MLP neurons of a small language model. Each row is named by its layer, matrix (gate and up: input weights) and neuron, and shows model dimensions 224-319. Each number is 500 + 40 x the weight over its row's rms, rounded and kept within 0 to 999. Numbers have three digits each. A neuron's up and down rows have the sign that makes its largest values positive.
After each neuron's rows, "fires on" lists the tokens most often at its 100 highest values on Wikipedia text that the model never trained on. A number after a token or word is its count.

L6.gate223:540405448440585472507515473456461544431440506530509549494488483472527460509479516513464495503507514566488493496538493455537506500481545472462521527514491467462501509458524520475464473521505532534513520515531532537463532534504484510501489487520452433526526509558499518516464579500570521523
L6.up223:516473546484488554479509464484499425513472515520542491455507600473466523468528509440504507503527496492478537548577504467480591561533463513478460502549496562402481508543518562452502571495587556494520571501487515571481488496535502533516505465542541453423568442499461444516554542468577478439
fires on: "," 80, "2" 6, "0" 4

L9.gate292:481519502463476553444466501424433436530469536495475432546500503451411488505493499450543437512527579549486463491491441529500486525409511512486489531512525441513558498458546463489460536544490511547519466515456564463452600505586453507449528498503491510502494572541486516511491455518523488478
L9.up292:477474561456466522444504448481483504574549522562420464432484551442497491492522467441527446553449528554493533434517510435441481425512472444553554476465492498493468467540547536516513492504499427553445514597494508518493526460464451529457499499484533522466538519460460544541496480486565478495
fires on: " " 100

L6.gate379:549461500496618470492501543464498529530502507498507479513498511531568482569446533496513532484508560423421562487500500531527445486494509441494513537541516464496469481487519570443518460498555527554529450460510552540497536449436462542479508437486500513441525483653469544544488453463512518554
L6.up379:528407527512476500438503476500512551483441536590587528428484513455511403508528498430553441522499513429445513398435445449558508514439403520457519511556533481522508461562476569489517538484533501450505521519511462549469469475563492515461518414537524463518458462455473497475485552447613495606
fires on: " that" 39, " and" 32, "," 10, " but" 10, ":" 6

L10.gate204:378559518516472491494510501479429477496492453495513570479498568432504490437470509522472485498443501533514581430451490593480504530467502525505439446511477496545439534475491496504483470529521506569494529495515510501466516500485421488516542477548544473580523482473502514489500482490517506521
L10.up204:417518478541423468509502541498461485441538468545474488526535524455483529438477480531515505523461517498456545446509491511443471465516560547511562471541540560483416528514396505440530520453496512484543580421481481443521540457470522548442526448491509535503534549461410492550488523529495486523
fires on: " -" 26, " by" 18, " of" 6, " (" 6

L9.gate3:563423586569520530486492479397454565538522500528493552448494519449511472541473485529545536451490494523479447575461530481500515487471471483495514458509526522472486573513510474556511490444541543512496569539556515525500434504573519530508497501575454487563467482527571428516575477492597482525
L9.up3:489543513472474519554447497511522464595507476499519527447467563467562463514465505490530521489518430487509475471535534457498510483445507557518443516508490571410533520471542509523473443504558535478490492513439472481480525487508468514496477526501556486509537518498496433503571509466470525449
fires on: "," 43, " (" 35, " in" 21

L7.gate136:460490478426442452496553549449519475518528541487435489505485493473509499569474536542543565450459531543435507428471531457503503480468468501458491534448449518486407431515486488527508421524589483479524545502462527473505489544420480528555489525497505483511468440474469511546477488479454441493
L7.up136:503490473465533486469499534515551419522448538470483507477485496532482509554511442491484490570494550490492487568502468481470473548543464541519546518508436556508416532497567492514560457552534498509512528514536474424538444514516495468503463576370548475472492490458517540548481501473441541477
fires on: " " 44, " Comp" 7, " Swing" 5, " P" 4

L9.gate312:460516496538498567576452533543510508525492450464444499602466476483485465568545529507463598466436482447449530497500502514520499477594493532527495446509498553504577499440578462514535484493503476477509501538483552438547499428513573487565535489534427496543484489504591516491484543505532499484
L9.up312:489552492502497475487482528490530527412531533513496502501497454470528586472444460526499445470423502511528458475477463467478562507576480463539478387474513491524522445552530538539506553496548424522479493610456511517545417459473540525514557543521504479488555445500572505489548530533517483538
fires on: "," 24, " of" 18, " in" 15, " |\n" 7, ")" 4

L4.gate201:446482507559474404525474523509468536487503504457498542496508473538572470462506521545508538528558497523455515471516474423498569509559480532451553595513557486509449552430528472508529512488480475554481451459461414509469496474470482488464495449529525480469544576485454501510533513436563535490
L4.up201:475513547572529426568432529483571574478563617536549485495513445462491513479523531548501437527552562558495402446453549544531502456477458382514496555528569514448484566525578463550421552488523488450535478420494467524517476492594511494474514517526501449533477507491461483550518527500484479495
fires on: "," 91, " and" 7

L12.gate154:483467487501506507475511544561496514518431484452485456531479546568426499454549546423472612436507419471448509450506484546459482489493446535470446458519405531455508496433539467541535534473505588466481475499477482490457521485544479533518477435495492416479518499485469455505458443429527539511
L12.up154:446461500546497498519502510517463443467433493434430461536496469500506534478521537555562509471368508515452489471462484452505488517508532480487525507522470516489514549512474516495508495482508520526424488414453521541518494475470511504438480549524507508483509493566523535501470515416524559475
fires on: " " 59, " |" 4, ":" 4, " early" 4, " its" 4

L7.gate456:452474497510448538531469554560502521541565557509521582467487494524540518533449500526450499462454521555586490522483474467492481538463511454507488475519546539548503488541524522532505479451439472476509466531465533537413487483578516472512507570500534462490586458471523444581496539451476528501
L7.up456:558476533496561451463538523491489535507467456473515547538501499548493469509466474515403602490465481493514485544519592438543496478513534525461433518527478473528552481484484518535520473490477463464434514515460497554545477537510489612536486470520517555640502493580468484508488457484502488493
fires on: " K" 29, " J" 28, " St" 22

L9.gate529:405490522556519527533473558452457511513525490522452498499500501536471514522431510488547506412494533431460487440495505531500531504423439570518484450440518468520519530411539540463515498485488493539506481412500472457434512529480455515489497451539560530494477484544557557594455516551567432504
L9.up529:410459443516493525488427525464501494452512485452411503516533529463554548522454489584526496483436537502498523444488435513522467425570486489523578477514499475511463540526501514464486506490504451485426433479499505538503458451435457541495571454537496467469538462527523534553509470538588468499
fires on: " " 65, " of" 10, " for" 5

L11.gate175:515508498431564584507507541437486476557507498480513519448535433462503504516536527526495544430537503461494468488507496507499493472497486538461497493524488528529533466423521410485479508488466489452505535498501521476413495561537523489559523442476513502573520457515500493468456420571500508568
L11.up175:538441478522530561523502541435527445558452525451589515555543496538439496521533625512462533534525566460448482405485528526482502513413498502506498461491478489498454478504522458490484522539506504492508492489547632528478558500515501500502470534477522479497447538521468557464522511623486555509
fires on: "200" 19, " " 19, "–" 15, "199" 14, "201" 12, "\n" 5

L10.gate87:470512497434555478545445538484449487500478443434507513435498524489509533546451477494520449430443547419550505488473505490545468460491505493517528537487433509499539514522521437518399452480544457432551497509564517507441471474520483530573518549491560500575572561483478410450496423473524470526
L10.up87:594490463486555470484503517475512522473481496507504504493567577510499520463547523508458551404491481490480416451464549526411492610518545495522472521448454435579475567529539474544532501556383571495588508469466515457481537546564472498470464476469483453453514591459499546574433482574487482526
fires on: " (" 76, "-" 14, " " 4

L12.gate385:488503527412464497479455579501556466466475483467459503488484452470503525539455489577443485440499605480458501489457489484472526557463457517488454452452488474513491520508505523516409480490537546595524487544456525447509428466457460479570600504481522472531466536529489543598470546502440513483
L12.up385:589536452499557432524503493424510486602536436478486537512488520540435559472476468494543504535477520525430499515479509498508521456454408512508555555507518461512450407460564510522541472399486521580497542495495451557483446497472552561484441610499535421533487510516441461517568471495473477461
fires on: " " 100

L12.gate13:476470419530447451506498489420539525513557550519446443528490426553457511532520518489550435509510485463495483506522545581559556519489437497509530449415526492599443543497492514549467431557521552553533520515517474500523510446525484512484475561399493502500480560513462473511497433518491469538
L12.up13:441435503519516433478415507486506483500593536598546494493521475490491572476563513495429490584469542519452383496471478519584489530500550466519476494497544519521477566490449492499490555528529373491511451494498490462495560450503481570511488469463517469475609441524488488533539534504527454493
fires on: ")," 22, "," 18, " Japanese" 6, "er" 4

L12.gate109:475511405530411542476450519557481504432485544455498489539530498548511542503457592545512539413440536566484543525473396544483504542467554496452500547422426408552449501531494510545427490454439533479508515477515534534432487514466513476523500477464473495484564543540510598527441508516515516466
L12.up109:565479464484433511569457562521517476556420467470500486497542505507509573517477556503478513478463580494484536477550558502522573523505488489510499538546461512509432459604519461472511514481474438585452570506553524461465441506481579523482537501497443529516454544532474561529541557534459443442
fires on: " " 53, "–" 35, "č" 4

L9.gate8:459510511546473498446442472547515441415460458484495533495468513494474540492487564541495427431464522484518537520493518514476557578519464574457431483484506476468441537490491471532494510490533576548500477556507500475434456490541488484522543499560496450556498526499525455467466464485459466475
L9.up8:510552423431511497472446423500500466484457568528489512489514507526547532483464569454509500470415452458380515490466583482504497500483520487450475540482539457537428481524386468531514535502490506526467530484495478520491496424462490517471490481470548511552501481529457505553508469561433516459
fires on: " " 59, " January" 11, " February" 7, " March" 6

L7.gate515:539472523496502508445410494496488465538440518469503510511458503508452487533534524500524539424514508539501517452545514491507467520564518463460507488548410497517504512452476520461549415494517572564583546460559501476490522481438492435529526490525521515551492476371500474421497511436402498428
L7.up515:548481495461436555574579494529536484571509449602526474510493583521543535543506454502495459435545512576518448481526595473515527492506503447530509511515486502497477518477408516483583482558486479514542508462517566377484502479499543557495494453486487484466511474522491504597536452535490560457
fires on: " several" 25, " three" 17, " four" 11, " six" 7, " two" 7, " five" 6

L15.gate4:481494451471476536499497525541484579543452502511503553495504464528461493546502537514509508493492458479494441495508535518541500470452469490500450446488509499489528538440552501496472454454535542487553526512448470531511510448536432498539527441606479508472467477505501549496495533427498552468
L15.up4:479560542527537532444470524472508519536503553526477510526523505526477444507415450489514527492498488342473542495453461468515499490521474497532552528516496470487406628431505500471495477373495508434481447465510468581493428457569491534454518486603508513456527459414494491558484539499500492533
fires on: " in" 32, " of" 23, " de" 8, " en" 4

L9.gate141:499497505522544560499381555494473512562503546488429494583513516489495480527508462496451522438489434499533534489499454447500506521552498518529470428455422505441517602516532476516476458501491511527512458479545526545476500497408520516488517476501455470528532463482506452520554540510525530464
L9.up141:567550494477470545551541399509504544529524481552480461537492495512447527488554466539491451494437470527492484428556532497490436502561540430537446463434431564541456499551439507501476453513515417501496469517529456509513498436488528511562514523567460530521509469461481537422472513483536415484
fires on: " at" 26, " of" 20, " and" 14, " in" 8, " for" 6, " as" 5

L6.gate167:462494412402519579498425532458439492500510527475501533536516523455508441458469568494508472556562478413533499498541539446503571441483495540510502496469534482443550569569469488494425473510469463544557513506502510532525424526544409514504521446483529507534557515483494489494457503485495541478
L6.up167:612509463478455523473515513481544530488428545538529453563506540465504452523431513472536501466498486513529527553503497453465499587506508450500462523480451506508493505493503521472456469493516467480510483490521521457487530527524518520459495454470474532400512517479560512545475498486483516556
fires on: "-" 28, "." 13, " and" 10, " addition" 8

L13.gate416:470521488492514518520459572499470503517445483486465524476511508492482501517547519496461469456476544507474522494449517514515504505415439518534443472460477519473541491378514453477515482512499501498486535509437487410433522467475448539547503534506489463533522534539567500504505451514464550475
L13.up416:513526537489508363479507491512500543518447498469495509485501534530575438469526551556462529457545510506486515445487580529449474573490501465508546504455480509448499496500531486434531494567442484466507543522467442481441493552526464496505528516441488539465454442522472476494494411551482437578
fires on: " " 40, "." 19, "\n" 6, "–" 5, ")\n" 4, "===\n" 4

L2.gate242:565591476535503514457525568535527543537412479518524511599473516531492446498475537574440520521420560546527516534460454437499598464566480552509533468471482537489511492492437535500552428532482518515469441491504510448440495500454502537545490445532508546454492482503519617472498438536541477452
L2.up242:479512548469487436475550529485475539487528483493444478487456471413468507492496515417444540474518409502442486460448535497506568468498576469489535453536584454470511465501540500444488571534459481487497530479549447547536504452425520538513524519532429532526487544526515484462480512484480542448
fires on: ":" 39, "-" 21, " |\n" 18, ")\n" 10, " UTC" 6, "===" 4

L4.gate294:487473483493512485451481537511524491528589568493543570546460501425531450484485490415521513493570488556421496568488511491511578437455475586472531489484540460547449488502512551506503496519535539485500460471477474484515477493508493511457488457456472461490475472550461453555555468481523444426
L4.up294:493461517540492436562487485457576554531573552485564484557533462485557499465561587484463525559513473495468442495519414563472441425525547492486471519559502512505465557510490490590508504427510391459594428467410482540517423503502548573439520490422520511508559503504495477455561462509514527408
fires on: "," 100

L10.gate250:484504513513550450469469530489458583529514466553486536547487472458464526472562538500482525485454563476531541462434545540485516436437577483513529480453492550507498502476471490530471481487598590541532489500475512460475467488550502521508511532489548479616501544441455427489559482504554547536
L10.up250:549546482526556533467502562496465440562486503552452491521538572472475497515511524510483557505500488541496542475493542561479453539486452480546523448450466490529498493504566483571571600511457495480524480521464474526481586497507515508507495482447508447549487532534519480543419477537478504515
fires on: " \"" 71, " (" 10, "\"" 7, " H" 6, "26" 4

L9.gate635:509477524502544526519504529501510505494472464452427488436499545504515489490529528479509563473551514515424541572529543431505479476512498455461499507571505464517517582483521620517470498455586517489544522534479535571503528487467529487500523584552449432476525544437518495543558491453566476513
L9.up635:462499467462471569514512501496537551477427567443546522495521464489475508418362511513515488492564477477498491516490491534534557542550536529515512487506504548470534499531504539465474585472598522567500511535520543609468528528467467537458452556501529495410598464443505487515583457469514511491
fires on: "," 99

L10.gate416:534455460491460533418462487543514419511480472490507528552541516475443497499489555604473464451460485531552520476512453493504476565483497519535448510505455526490562558487479539518423546493528536512553564518563611469539539508448546478553521556508414526545500617493451482450452528475492468437
L10.up416:503462484518487527577484472561515439529473512539498464541539494483474436594519413560462488473428501543530550487534460518519430447451536458520453559459506506537539545553496516532389502547466549492482523457587538508466518454497516525556488550527458501546497514485462513454500521508503488487
fires on: " |" 28, " of" 11, " Upload" 8, " for" 6, ":" 4, "°" 4